Weights of a small GPT-style language model, trained from scratch on English Wikipedia.
Training: a variant of Adam for these matrices, 5623 steps.
MLP neurons of a small language model. Each row is named by its layer, matrix (up: input weights; down: output weights) and neuron, and shows model dimensions 0-95. Each number is 500 + 25 x the weight over its row's rms, rounded and kept within 0 to 999. Numbers have three digits each.
Before each neuron's rows, "fires on" lists the tokens most often at its 100 highest values on Wikipedia text that the model never trained on.

fires on: "C", " to", "==C", " joined", "ed to"
L4.up72:522474515501465465535507508468504529476486530476510511500505526501555540499501478505517477478459525496487505521513518501467495490508500472501454452510515489493494492460493476520513493508522498540509481500439523467499548508480495494473484493501540461501479504501448492500513476543495539502
L4.down72:525480476498497479488494506478498508483501512480455501477506499510488533524534485489495503518510504501488500542480515438488499500525487530561466509516494507467527521554476549477479496436461487512496498509506525460493500506504523487491531533471521515503498512522519529497500521498503506502

fires on: " of", "ul", " modern", " U"
L6.up821:486520523492486501487518491511479477535537464461481500500528506470498531503487506465512480454464464489473477511491484493470506478530530468499510486495497525494521498503497549459481505466500538556527497463514508504503496468493444516432475427508509504474505516494551462495553467507504512516
L6.down821:512470467492505491478500524476462495463494539535566504495471495534506491505508441488520512485484504507519528515532480491529515469509479527530557522518486474505524525496493439524539503505450466457495481537454527500476490526527501485491536544483509475517475474486507538546498555517513490452

fires on: "p", "ing", "v", "age", "s", "u"
L5.up131:507491508477528500495457534494500497531449473500520485500516505494523480515518498536499500470484470496490511494474513479477469537508513503511503531515526546514455500459476486487496493569522475467458511465528516505518569545517481477512526511460526494511465539462482470511488518486486523494
L5.down131:506475469507488474493547479516491548467497511545496540492510492497512560496538474485489460500484531497532472522480493517506515473500502514506502443502508499492530515540508517491527523478482523478537480534486541471508478477476528516493476504536457492505515511483510518509483530511486478477

fires on: "-", ",", " de", " Town"
L5.up1:480534539474557502466483507484466552505473453526494563504509512452523440528522463495516465497498444493481463517455509533504480493528492496508569491498521490514483508482542455499460496493538518521479456472490495530491494499503493496461473506511497521491535506521547475490500494480491484434
L5.down1:529505551511481498521467505477519473510489483505514476529496529500513446509494543473489492503474550502495519494522488502493524482460549518538477485502483496537533509457494559500446466520501486466544519487511474497518536488495523512476465497498534464481434462499488482500497495526490509521

fires on: "th", "1", "2", "5"
L7.up150:523465479502489505534468525521444490496510485499474499508503502462511530503481454509494535482513505508508501486481521533501479488474489564510464490512529524480541496523506507511446546480512531487480508493481392483489540535519476532491526494505507460499523502500482511547468517494511490483
L7.down150:476508489525479560494599485540505532505489503509557498494495474535492516491490499486517510506498503492517503518476469492527498505479514431478464521490492468507483471515525502535467482537462462513490462517457526480484468483499470544440508480514494501485501509537480490478530487511504500533

fires on: " m", "c", "p", " in", "on"
L7.up574:507496510498467490506497503535503495512509459468495473503548510480501478538529585535521483474516480480468529508512542541473507498474496511458474462495514553509508492479512517453464494481526463504471502505480527500463477522465466517506464510485502470507446496488471496516501529496488525492
L7.down574:506520493500512500506541488451481503474528491533509495508480465504512505476491488519501523495473505502487517469490499580518506501442525435504505495470522535540439498500505532554517469452545462516525556486476518458540478488560518500497516512533515506525484470482555466517499519503504534516

fires on: "–", "ing", "y", "ith", ":", "i"
L4.up749:478480505504451506530479421493500478503489488478499461503506512496529487497488543537504499472528469525494526506511490462496494527480504486509516501519551521528464528503460520494459454461500468510493507513484498506491519499501477478494535483529516473517530469506487484529475510526497532487
L4.down749:493493530465511505468469532498523525503544521515528496536498514471513501515494509508510480524447469494474521531509520561503502497478494474493511507491428496483508433486553490515519489484507553479506476493537533509516493490519478492506472472482463496494457492505489525453516495510510485467

fires on: ") | ", "ol", "il", "ur", "ach"
L5.up622:520460469479491516559477473486505487506483478474495525514428535492510491546511534468510517475479517576498465541480481515476474527489510531495519508497512494509479495517500500494524478460496555487459500500516469531507502481534480510493500470500530480523533462497516512474508501523526482485
L5.down622:491512501474467500511525514520527530487522457529526472487481493469504478474477522534508523530497488429502510527543511472493472520585463499508496512504454492487497491497469494493461500486498489550475476500514545490479458554460549476476484505481511503532515485469489515522483515494505546525

fires on: "on", "an", "ul", "ar", "l", "al"
L7.up906:529517501536436488482472487482528439485520543488475480557509498505481516566498504538481495482432458477453465525517559505486526453505498478473484520481489538456528536512528514494524517427498497519527456471461477455522478495504495498486465498516472493490526506477499536521528517543522526469
L7.down906:527521497516437505499474497524534512482533471484501474521468552465528481495470478469518492515512474523462506513478477483476489543494522506512541440517508488506503503499521467535517487546437441519518546527429485503493493479557476525519468516530495519513527488493435522502503469514498511529

fires on: "\"", "'", "”", "ure", "her"
L5.up46:521472513504477517504500459462458529479488512534532481507504507501523522505465501510551485502430491491482510499490492506432466503519475508498542516503474497470471464499528559484536455461510512533490492489510535471513520504501516515493472506503502492519497506499496501463481503544514540438
L5.down46:516545511524527506473548535545488536480487470527530508509553458501479486520477490496476508509495469511503504515507516516552527507462484446487523546490512510511492517476479501498492525546517491483500499509513464529506469466498496455532498489509498503526509561497508546516478490486515503530

fires on: "re", "le", "ts", "em", "ones", "wards"
L6.up118:494545482485508531502488469508527489508529499532512503486446522469459510515518511554465506488495474494486494547509486514568510539513460534504494572467522481481469547483516499470538506453500509524500523484541516449504549538512481504549498511478515522459509512474510516483526443506524554485
L6.down118:476473509525452449531539521478529519470476500509515487517497467499528501476495478465497505520503531495509543478485517458459499475528505498492540444528453462485499495501467509487495535514491479502480532552474513512500482481468503483499542481515497473513486516512498553547485508540463494522

fires on: " and", "il", " acc", "ab", " or", "am"
L6.up550:494477516490497493473531490490473495551482520543425499525482514502509510489533511471488511527449485478510498473495507551486470548483447499475474495429583521508461472467457458449497490520545523455493465497495553475482487511531452515513463471509555480494549517543486488497516512480500526499
L6.down550:504509512495523478534538511496506554488532507502558464482517486485501480487473487486524508471542527490483463522467451448471518525531497516544521477553479506537526552522513501532514478500492479519518509491551456484540453494492512500505538519479474503495509489499507502543521474538473551471

fires on: "A", "S", "O", "NG", "P", " Pre"
L5.up474:504513484472501458475490512507514488517489514504499477496536494457511519516523526508515452438490487490490466485464486467495480525547494485524531507467540478494499505489525448514509537458470481537459483460497532512486455516492509520468504512438499499479522524477515520477492500464481522504
L5.down474:507493500540522538478497493489504498445476487532497500520471505503496469525496493494521514500497521503483504501494491529504486498474502478513489521492486512544508548504522517527504448528575497483511524463536465509533525485512484470503480473549512500471471482496484471487483478565532476471

fires on: "==C", " to ", "==P", " times", " sur", "==R"
L3.up40:498490508487531485525489486481498489501515494504494495513587484468544510490509521491515497438494521514483475432530435502507474467494499506498490520501497509482473507480463504417550503459495491502499531492531509501509510521510496495443496459496509510478532530515537452504509486525476491494
L3.down40:498485503508478506442489523498486500458509491466508527485445577549456496480471471516440506496439452394496523510456504468445517494481502471453514490503501458499499501548536484496480482515495511479482450473461536500500498464488499517511499495482485488490472469459475549498490484446472512480

fires on: "C", "T", "M", "N", "A"
L6.up934:481496506478495466491454522506495504535497458512497475474538509507489487501481462517489495483484480479514511506508485504462508536503488499497480488481550526521473480461538496514501538477516528525508487467484530473500494498496513478486500484491512474546467514522493528551517564599490486462
L6.down934:492513486524538516512555520461477505459460518527564477476522532503508514528470525513460500461449487517477500495492524461500520479488470448522528517542509499503477526491460504517514482512511497471488513541502516540512499481492524507548498441518495511483527542529493472481490495497470528486

fires on: "serv", "esc", " eng", "uthor", "ather", " Eng"
L3.up527:519454487521498501494559505503504484515457508501509508525513492499530515521502514501505500553468472507515510550464549478509468534524474520521511533541504482525524487487513477455510460508457530484463469543528490538499489509555511491439482493506482491552489502483482532487506479493583496483
L3.down527:478552488447524500495467498514511509506515498489480493473492548500482471492500476507466499497537500467480507493523499500476482484461529494449469460452497521480510527499495492501514531505523513505568530464463495503485501484505487486553532513487507496496492520524497481556491508472460489509

fires on: "al", "all", "n", "an", "th"
L6.up501:499500507547446474443526492498519486548504540524457483514473509506541503560509549524522494520502482496496507511475540499495515499530459481517435484536498544432476473506508520469494502461512498498494479531522491504508498483501542532484517489533483505520524497504549501515523479497519507531
L6.down501:493490496497553504544473519494491540496518474478520458479484531519476531470469484518479498494544502482476479478526496474520472482484501508457588519507489481538483483488474517558510519507525495517520546517504514508490532471528469495521449444512474490467459535532490493484482438481529497525

fires on: "un", "at", "as", "hen", "ence", "it"
L5.up752:517442482508482492537504523495468536526489510518545515520488504489477461499515510528536489490438514503498476486519504508500439480520487548481523509492546503509496499491505519506520514512513502493494492525496483448490504491509445498497478443505520502528516494465480498528495508504503517486
L5.down752:504523503500476532513511511500493453539502499496527530475498501458506537526521468487495523441510486517490466496474500526540487528455493521485503436490518520460509521522476466475521518483464479495500485508493475565486520466473559542506519510522511521505539498508511496504470491494499515511

fires on: "'", "–", "-", "i", ",", " to"
L6.up401:507517480555458474504533500461535475510505500543483499486512478489482537478491486530499443512467444485524497520498500541514501501499493526483528471516512568470527536473550527510481471495512480509503520444487461481507472464527472526457483521502477509521524516489492549519501535522505470472
L6.down401:501553527472533500523456480571494517451495534460501505537480488469532521531519485532505525490514536491464498529467516489481528505498474505458503510492489443449475459498479499516480523546497514486490520501491495554489510479468503497505461486499510522487502461514473502528517443493507528529

fires on: "al", "or", "ed", "out", " inj", "ing"
L7.up688:509460506498442521542490469464496474481497495525546479540483563501508505475546499536492501501508491502537520534506486523526491429517525467491469475540477486516499489501528560521472480515489502499499495533500493515519499486517479526475467500516512489497463482529461473529497489502494540489
L7.down688:497527461501507526521545558513483513498499462482501509503499495503525519524461512467527471503519497488479498519561452448505507553430465503523452515467473550507498481482491509500512496502476532522466491472548484488509489479534533469491511505493472520495520508478495508485487500478485492517

fires on: "al", "m", "r", "'", "f"
L6.up52:460504502499456471522462506504500527499481514524509488502499504531494498498502536485525487490508492475483482527496502498510468481516445482457514529498522573471484494484515512544527533551488473497512502482507471505494480530489491477544527512524530541509516502472470505493499512574459519499
L6.down52:515471494480488510513505558486490494485517484488492454512500542487502461455490508493471507533481519508551521465496522499482514511484498507505490450486525481518492536507477475487474527472512545481472499469472507472483544477517510546537488521486484463500489530500499485523499483494477480516

fires on: "ing", "er", "es", "y", "id"
L6.up554:515454480520457520548516477492465514489536516500508478577479514485540530528462472498525519497519495482516513524477470505509486494503512512525488525500537516457490505475481527496478496516442485494517486521525483466520530501493470529494523479490512489497493514531469482488484535526522533510
L6.down554:516512508501499486494516491485542479498489458478501514522488546509511471469524543507511466473499516489515424468515488554459480496470481537479479502501460510505543505497495512517502533497538548472516520530497520487489500503546510527501483509522475462508445499513516525502532482515474467529

fires on: "ed", " a", "ing", "-", " from", " new"
L7.up326:514490483556482501543512453479479468489543483527497452504510505506486491520503497532473525540483474499543522510518528486464498463511544484501493487516494518486536525493515524503515484500498508496451515443532500485531497517479494503496477509473495454511506484510508492476505476496479535517
L7.down326:496520458417476552454500484494566496508503531498514480507505490494518522521541472515512467483522539510469500477488488483521465510451467442502481511508480518519530495526476472495511493561498505538516476517478488478535493456496488510474527492485532492465498513496475502478500550496516493489

fires on: " first", " called", " law", "eg", "ively", "967"
L3.up805:493507485502526491542568480505484502493468529518475494500515494498503512501528544497502489543440491524489477455450506517536468495485459517538498533488522475495501460489499494463545510491492480540463494487514447459507525499513497489498473503481518514445476545482490463546503472510507492521
L3.down805:493529473478500507437478548512522480497537474482507528506502551475497487486498484492476492487551488418502527532540502445450509468517534491468514468537513556509519548515496496492493510514486536514535500553447549532504501493525523500528553486500498499478508484492505528432508482488488502518

fires on: "el", "ing", "le", "em", "as"
L6.up784:534482479478475507536446534456524466496482487503492498490511513515480495485535497554488474483484462486526494543477512499523488502520505538524492520492515553497522490507544535492498503502511447507499526502527537463494529502536533445490480512480487479484463474525476515528472509506507489452
L6.down784:494510511521508444514525458517511521499474518516511522523534522445498530525492507467492538493480521498461525460454469510500529496464518497470545472524511524472483528485491505520528525502430492521519479490517499501546485487481464501531493463524486510506506511499479545492512479542487502497

fires on: "son", "man", " field", " Men", "ru", " research"
L3.up707:489517496462514520506452497443498500509471491517491481507490480478464500465501499479498530502479502501498502477457494481536478507522536457513492526509526494452502499503516456459492493515475503469509503503543489541509508493476453489484527468478515503493480540480540455543464510509555470577
L3.down707:492501504547503476498518517556509501498488497511523539490507589522530494475501488527511471475513513496492504503539504509481525503462454513458482456483491500537508487499470534523476497514536515506477507500454500484512476496499553487536490499504500473488537484505466542475560478471446531487

fires on: "\n\n", "\n", " of", " on", "es of"
L7.up977:510514479479491466527526530503494507581541487473487497483453493510485513513510457489545461499487475497479488561473502512473531541522511486485493496514481539481472494476494539493440465542501524493503488503541524483517537515515498529498509495433509499486470454517518497530508504504507530509
L7.down977:507480509513501426483469459451495492518517491517480502464519366510499496504500502501405461495485496507493507506513498458504499486509482478508475471498493479524501477498473508506526511511506493513499510505507486513492505496483474484478543507441517480528487480497539456506485492502494483490

fires on: "app", "ention", " res", " man", " contribut"
L3.up499:499525509490525498497427473506503484523510510518499501475518498494483511514489450496496497463519485504518467418498547487513490462492510499526464497489530514452472543481504543511481502546487483471487517485450476502509532474481517551509520505437567514517489533482484465522500510500470513518
L3.down499:492467510508490517496510553480473544503512475520527502557486509516499497515560529505510511516473507504481565506493463498470517522496508474446527506529498466561503468565502491531520511473523526501533460507563488494514468548527484506528491487513465480496528468511495532465512477492497474506

fires on: " =", " |", " –", ")", "|---|---|---|"
L5.up213:497537518490485482517476504455524531494521475511504507497554531474501464471499551535525493493519521503471517565491532514466477508536492503479467517475497486504497442473524543487446457491524488469529474519511522485500505484505458526503478494482502451546502494553469493513502526464469524515
L5.down213:549483494499498517517508515530529485483488488520507448477479478512459513558488522458452518482487497506523526510475456451502474490468515482518499493555507495492490498479527543494463498523444461529516459501499501482505492467487530527472537489513509514483492496507481507557481476473519512561

fires on: "t", "or", "at", "le", "e"
L5.up807:519501448481497535535522524503507491540523515535485541520496497501499481475520526560496490501518493496465488513483501495550486486525511447489489516511554523484531477520488511498461526508516507492497498483481488538536472537532536481537510508493473457442501510477492523495487492500521479538
L5.down807:457493507510523458498464483508527475500505466486510459482543534517524533494492530459475487494528479511493487516507472521476520497493575540521499483493510499464488491518515561473525457416482491516546518494486497520482519493500476508468475446479486458515493498546508524513519512513470479495

fires on: "c", "p", "or", "isc", "op", " resp"
L5.up74:504496496513563478538504508527499511500488478515467515498481494483542521514508508554507492502496495513478463525499503495453464504497483511538511499525504519491514487477457468457496474487507515480483488473521512526449528565441509508467488476509531482494499535501459485541515499532544472519
L5.down74:496508520488489514513502487476503463496534498491503487523562538511511525499518489508490488471482527495491542497506536514537515517473536468533461521501499481505456497497539518518495474551552497517505487512473535539510495478502523425503474446547526496493477471455514510518492452488503471486

fires on: "T", "S", "E", "V", "Z", "Y"
L6.up304:517454494517501468489506465544514487536521514489510497502497525524511522520476538542490500466503537487493489483516475507471514550494522472486497533513487494470484496520480527531539486443464511480504477483520520442492548517486476473477489469468518505520456515529525517503520480499489549486
L6.down304:509509507463490480512507458473462540525492489461510520461519440509504500510529489464481473520483495481548481495505522539486470480518502494530453509528473496451505474504504550469524450531557483505510525482500511485485501523493499538486501521471511496515520493478486468533523513465514481498

fires on: "ab", "ol", "r", "al", "ust", "out"
L6.up295:501461470522490484510506475507531564497539502513471512513494515501513518505545505519500536478501506487508501480497513530489455533473455491490485516518493494483461481487475511518538535538507509510506506513493493459514483536485500483535491471478480494539489511498496472514469533548527467495
L6.down295:506506477487521444503507524512462493474485509483524523466538522513473447452515515527497517559482527501504486514473488497509514488534494484512502495514512520546523498489497489526549505544501496495480459458502532524513515517526495510505518492477466529493507471495505516537528507491466485497

fires on: "iver", ", and", " show", " took", " bel", "outhern"
L3.up858:488511540484522491512525497473489515470485511477474517504492475503517499526512454524506501543466501522491469511496507526523512517522483536519509501495476505520485442478490503476517488513498493479503484486528465495453556506535502480501496526503455480555468536528489494509513495537500477507
L3.down858:535519493506484486466480526547520478510513508512529487508538564500491496512506495453451497520509492431529590510505515486444472503513505453469507518467524497487509537547544519507506510503492517494506498536469520507504458498497510504529501475506485526499487476467485518503499490460499548540

fires on: " sub", " In", "|---|---|---|---|---|---|", "- In", " \""
L4.up451:556494521502491507549517458500508486506513510477470510510514498487519474445514520522515539463505505490470515493521521512501500519509498506511446501450497525474466493509526526494439482490505486490513518506494510520547473495508460563520501451452522447449530524473507514509505508495480520514
L4.down451:505486431490518513500500470501516498513515487500513515503451506505536447526503511493490478534438527489484478533498470473521498450492481531486488491515535484517514512488461530485478468459434476462511515518521483446503515526477469458514523498553493545523528515542548489508479498503502498489

fires on: "1", "r", " to", " P", "0", "e"
L7.up605:517506486533486512511518444507495496515582518469508474528529520491473503470494495484511502481502503474476493483499503485494501503494500516489489522508488483515454529537538516517490519468467485523513491525467470524514562502534500503463495511492554496496463518513491449507538459504483526472
L7.down605:460512523501506511526479508485522512445504487527520458508486525511538476462547464494508503493514523533509541496487530509450496499521500493561531511504486501482499458503476488515507523509458460492490529487497489486511493516507498497536467525487461484506521506480533544520509515518499467530

fires on: ",", "\n", ", which", "'"
L6.up1016:489524488492514513493541472489501543514475454479455533487514511509549438474508461497459441509504516481509518548507497569448466533491515511466483476521482533518458495509530481505507505507570506528483500531463491465489541502510519500441486518539519510528509499521484432516465489580487490526
L6.down1016:518515510500466439462495507493503504460502521491496492536515481499533536517470476495504507502465488494485441547440471449535511495528458459488526514517515483472520493525473517543490515539457457476488545520551546543492451498499497495509504485473484515512518490518500558516529480502491517492

fires on: "\"", "P", "1", "M", "R", ")"
L6.up129:514465503491435565498501510509500481530465493494462489539489499481556481517488497496522531528513502501509462563518454548456524489525496472523496526473505518499513476521533522528485519536487552483496495541498514520504501508470492501462536485496516516485509468495495492515504473538485503507
L6.down129:511531509506524464509523520506466514500518512493513536480498502524469521454513505495468459484452490505477512490497512491540464496495523469516512445535453481538463532508509488492505502514492495485480508478516503473480460508514529496515484516482474479494501524537489498502487498517480515474

fires on: "',", " signed", " Total: ", "unning", " founded"
L3.up566:534495531484473498522470482497490497529512494492491497509527469490492532478513464520506503509484510513506506475509476472498489510487494533506481519501506482512480449510528497468508489504545497524492492566518456517518488512578520528497511544533550487490527490470485528491520533516450473484
L3.down566:470512474531525523438495539498520484487470521477494531460482579511504455520503499482501483492499474426488515504492518526478495502527504468493499505510496550511500547495488474538536505502462551506533485505451531520494503464491482470497496482494461525482498539520506449527451523474505558515

fires on: "\n\n", "\n", "ern", "ore", "er", "art"
L7.up222:499520477516486510520502499471496531519506516503468486496507522451463498494490493509518488481521493490502462528457560483487512463503526538477499509486516493514487513473517508454494467505532510564505480545553474493476515528482476471523472494491490448547474503575485519489496501523548493472
L7.down222:507497510498478487489494522534515517512474513502484528518498377550492472467454486500486490505507497496485483469515469544511512530465506436502504511506492482488505516508488482506511517458507468509505508521459475539535510517509515516495519495447538516542518484481491476485517522497476523518

fires on: "it", "as", "ris", "ay", "ings", "ence"
L6.up492:513476484523519478527521531492491494505479482531499494495467520499517491506523510523508486496454480488499490509491543473501442525513469438535480506490551528522507545458501482515516544509505494489433540509544469466490510494465482488506513486498498499521508527525489483485506507490502471476
L6.down492:472481523500495485547507518488502527525527451517503503503504519470518511478510527434469501485527460503481457489482466496508489500457501532478500456482493512486486443511462459500503519503501505471515480494494504512513482459512509518513532525471494517483502510402466501469510522474537528533

fires on: "2", "1", " Le", "F", "U", ", "
L5.up675:559488500497508506535486514521544463508527522492460516479479524460510503493491525514468513497507483509463480505516515535530465530488504514490494539481521485561507495502472484493499479474476506494502530482535478511458479503512500528471472510494543470487480548495493450543504482481495503542
L5.down675:467509482495476498530545501458500510525496460484541520496527514502494485499516505509531490500492519529472537490505505506469523486484488483531473499518494508459464465525518521508477521502480527493456455507462565475503492480534478501522524500507431480521515504519499512492518503489509488555

fires on: " also", " surv", " ext", " conduct", " event"
L3.up203:485509514503534502500487457519522507483497501517510509500502484493518486519514479481515489474484458494499487481480481499517465522507486492489462481522543508528474526485489528489502496481472498518485477454458494489516515513477523512465566488464505504506502513529493461530491514508381523456
L3.down203:485512505483471529469507593466465521511476516502491485513504597504492514482479486506471524494502507512489500502506491518506512463501523511547526506495483524468485458528484488497501522504543511507491508531531487509501496497538468482546485485515518484501503477492518518470518497496510443542

fires on: "b", "g", "h", "d", "em", "am"
L7.up888:510535526497466492458485499496483512458487486542532506520557489491461505473512483492524506510500514487496488554483479502492491513511514528501481522451520534464451487515550524510527542492497523524476522520510484498496540506522523503549525513489505437471460493479513483518472510504482525494
L7.down888:492483469509497525510482500518503490483490508562549484447484527558542492460483488489516491468494494497515516472492472486476523546455546489522539498483510526498525544496538559466579523423488511503549493520485510480517488486485510497488510480500530511485484480511486565471522498473511447509

fires on: "ric", "ble", "ical", "ycl", " dr", " pl"
L5.up851:504515497489465562500516441524511512541524513487475496586513511514491504521538505537514479480502486510483475445478492504511543466497485508493509517479501507417436490487550532509505534520563508536515497501476515509526493483492483477493540483542504515472529512481528521515475499505457528509
L5.down851:483457468484462493516470524488496483489488515492516534468472470527476483510484486463467526504513494508526495502547564500534500524474548465466518495528479505574511491497490453483556495484477492535491519480474506522506499538467518492494497532450512548491482477524463479485497536514529511469

fires on: " | ", " opened", " c", " made", "t", " returned"
L6.up50:516437519509523484501461518491502532487484499544515467470486521496482518509552478476471491503499514514481492516471516535520501494502508523511470497528503532481501495462488511451484526464469521500496511510505449506526492520509521516461530493494519482486493459467531481524490465524475495482
L6.down50:460539539471500504522499418544505459501512522498519509524505490531486473508481525445533491449450504514482509470526546482508500508568468502513500474504510480516483494519485480529528502507543507531484487480522524497515494491494513463494522503518472488504503507515502506465526478515536482529

fires on: ".", "\n\n", " though", "| "
L6.up909:514500494527485504494501521509514511468477476475485515480511463518505486507428518486531503495502488740479505525512495498503500509465483501483479458507528498518479509514477485499477490495507514506475511495495517503477471483510505489501515503488507495515491497514498485485450513479486512506
L6.down909:500490504474515501498497506485481504510514512513510482504485461484493498501562497528496508486484504229508515495500501498479485489561497501511483533492503482508510490470495498507522498496497495528500487490521486484511518528503514516503505497520490500521511512502518514519548485515489488481

fires on: ",", " | ", ")", " |", "\n", " –"
L7.up37:532525518508471469548446514504465491483523468489505464500533487493516481508527498493476511487509481498509472509502503519496479523480456517503480520511522484456523493494487527520487513513517520511492502499541468462523498494534472550447494485497494459514532509490467526543457548527522476488
L7.down37:512454478525470540526474471501510496470529506506481527534471502542483511543521517489454524491513515521516505530485509476502483462465521496476509466505502536514521473510509494499487507519462496464503516513451486472464505528534479496513513525515508488493518496515491492499454496502503486519

fires on: "S", "L", "E", "P", "C", "M"
L4.up159:462495491485526480480471512494521483561506528493455505513494519495494527534498456510504472464479490495482485502448489479496515522529529488532505504481510487502521488468549489524525512505483479512458534478494479497519483499447478515482495523476478532478509532488515490494506517490498479467
L4.down159:497520513506519489524505511505489491490496504528536514508523498509477441508484452483517499538503493499494494448490485528504512505491499458486568485498468508492421540502479476483485484534537518491515505510489532557522486448488500411534489500484488501486477498529506516459494463489499444499

fires on: " st", " ch", " l", " pl", " G", " g"
L3.up55:499537529543572450474518480504514464504455491480472535514540488494484492501509476495527497504526501495485502519465474520510504500494455486481471467495479486475493507501541503481467510480501494511554483483471524498489516519498534502451511495529513512496529522483536480491475493484502467510
L3.down55:480488445511482532495502544521497534453516510479523499504485555544490528546465484475484490480503492534508544493517460540500520510468536462481504471500462515484516505519513503505466456488477472520499497456504512516471503467524469485480508512513513540497487464488507519470466538476502491468

fires on: " L", " ", ", L", " Sl", "l", "-L"
L6.up85:492510511456509490512550500495478503525489488458491486470487503544534470426491504468504496532502510490535449498519522519521468511552435492507501524501498499523523467518502484445450496543476467482497520464492506459463494508496509535479494539474517523565483514510501502489539505531482490497
L6.down85:529502470535521487483417510493502515464491491526493506536503527453473503549498522524481468505509485518483507496507467509439497502484503510485478505490517489483501520507503528487535524489512504527500434539534485492516481518542506486500529471516513484414534491529499497488486462443523559514

fires on: " trans", "\n\n", " l", "oc", "op", " mon"
L5.up757:510509486498507486477500504503470473510504480469491517499500508492517485521502529495530521500513483498460498492483496531480548502529516482484500495538475494526442522537540529521489462467528483525528480493512491518514481504558482492495482443487521529493448538500484497505472510493482509535
L5.down757:524507515486495477450489518496487502494519535496514496490470494493500497481535484503481511514455484470515497495476518485543512472486527469521487492523518470496494504528482488491560491498482536505491474518508496490461521503471506547538495519509507516564503497466510536581518488504519495546

fires on: "em", "le", "ly", "ra", "if"
L6.up1012:539464458484521473497493473468502512515489469530517513506460521470490514479523530514482495518479526494537502511484514538503497512529461498485487582546514483506512500518495500473512496525506516485445510497521523456519504508531520525478523517455561477500519528532462496517457482558535535511
L6.down1012:512508507467525547495522495530521480521493535460497471487505509510521485441490522503514492475554495515471497515487513505482504487519471537510522474449465515510499501492486484482482488490533483498524510528513481509526505508484499535471514474543460509478442440477461474467516511494477467502

fires on: " p", " w", " st", " pe", "ing"
L7.up486:509507516500521513492491517543497509482482466563536469521524517479509481472529452491511459503506527493513512512475515465426485461510514499566506492498499491524488513473510483497521461536524527510504515519510470518488494481514540503496486519478527537559458501539467502547469499520484485488
L7.down486:529524499524494509490501475472508487480473513508468511466502524529476513523538556489529503503527497506489515514545519505565482488444520493410553479530496505525493518502480502513488448496562530468524468524494521491527484515452522513455521487515493509540504484510492525504495476528500528472

fires on: " Inc", "quad", " attack", " old", "board", " trad"
L3.up948:483483552494505473525545505464514504529539477523504485482504482494489523527488514518502509483532516498509514481528511506479489532503505474486481516520500489470509477510493518511493472514488518480501530486456455551466482495533507485500556502512548496525514514465539502491497453497538500484
L3.down948:492495496525496549451505498529505476473455540512496522536498586506495462503547507469478495506492480509470466534489518453527528482511525532507524471510527513515480496459521504509497554490513530515505454504519505507540509492507487522499448501487444492486489491509493515528510493500464487541

fires on: "2", "1", " an", " (", " e"
L5.up511:527473502464491510517538467511505484506529454469506478511493520481539458513504540513509509506530486512472462520498503520519454492514495496493482489499474532513482508518527543503477492521489528504477503503509487518496495502475472494473476490524485486522499487521460460515509532509489466563
L5.down511:492511519506564527521536478456502504482493484516510541494514505456497458502509535498474508511459487500453435500500520512520534471525471462505496480478505506487461499527480466530540496489501525529460480500546503501502483468501515496537491471502491489516505501511499474467492478473486475527

fires on: "il", "am", " cl", "ell", "ob", "z"
L5.up399:485484469503477523524514510488476550546504468511457495524482519493510466509503532460495510451470490553497534504509538529518479523483493486497511508486516543465496483506505494490507493466527504486476449509498531492539478504501504492491522505493507521501508503481488513522484496519462483501
L5.down399:483499499466524518507537502523498511503516530489515508475544477463458509491462494546529524520510485452514488516515453502500519489541543501494503525510471487469542535478516502506478464502486494530514528502500473487452489515502530511481520496525476480512504457483481514472547483470547509537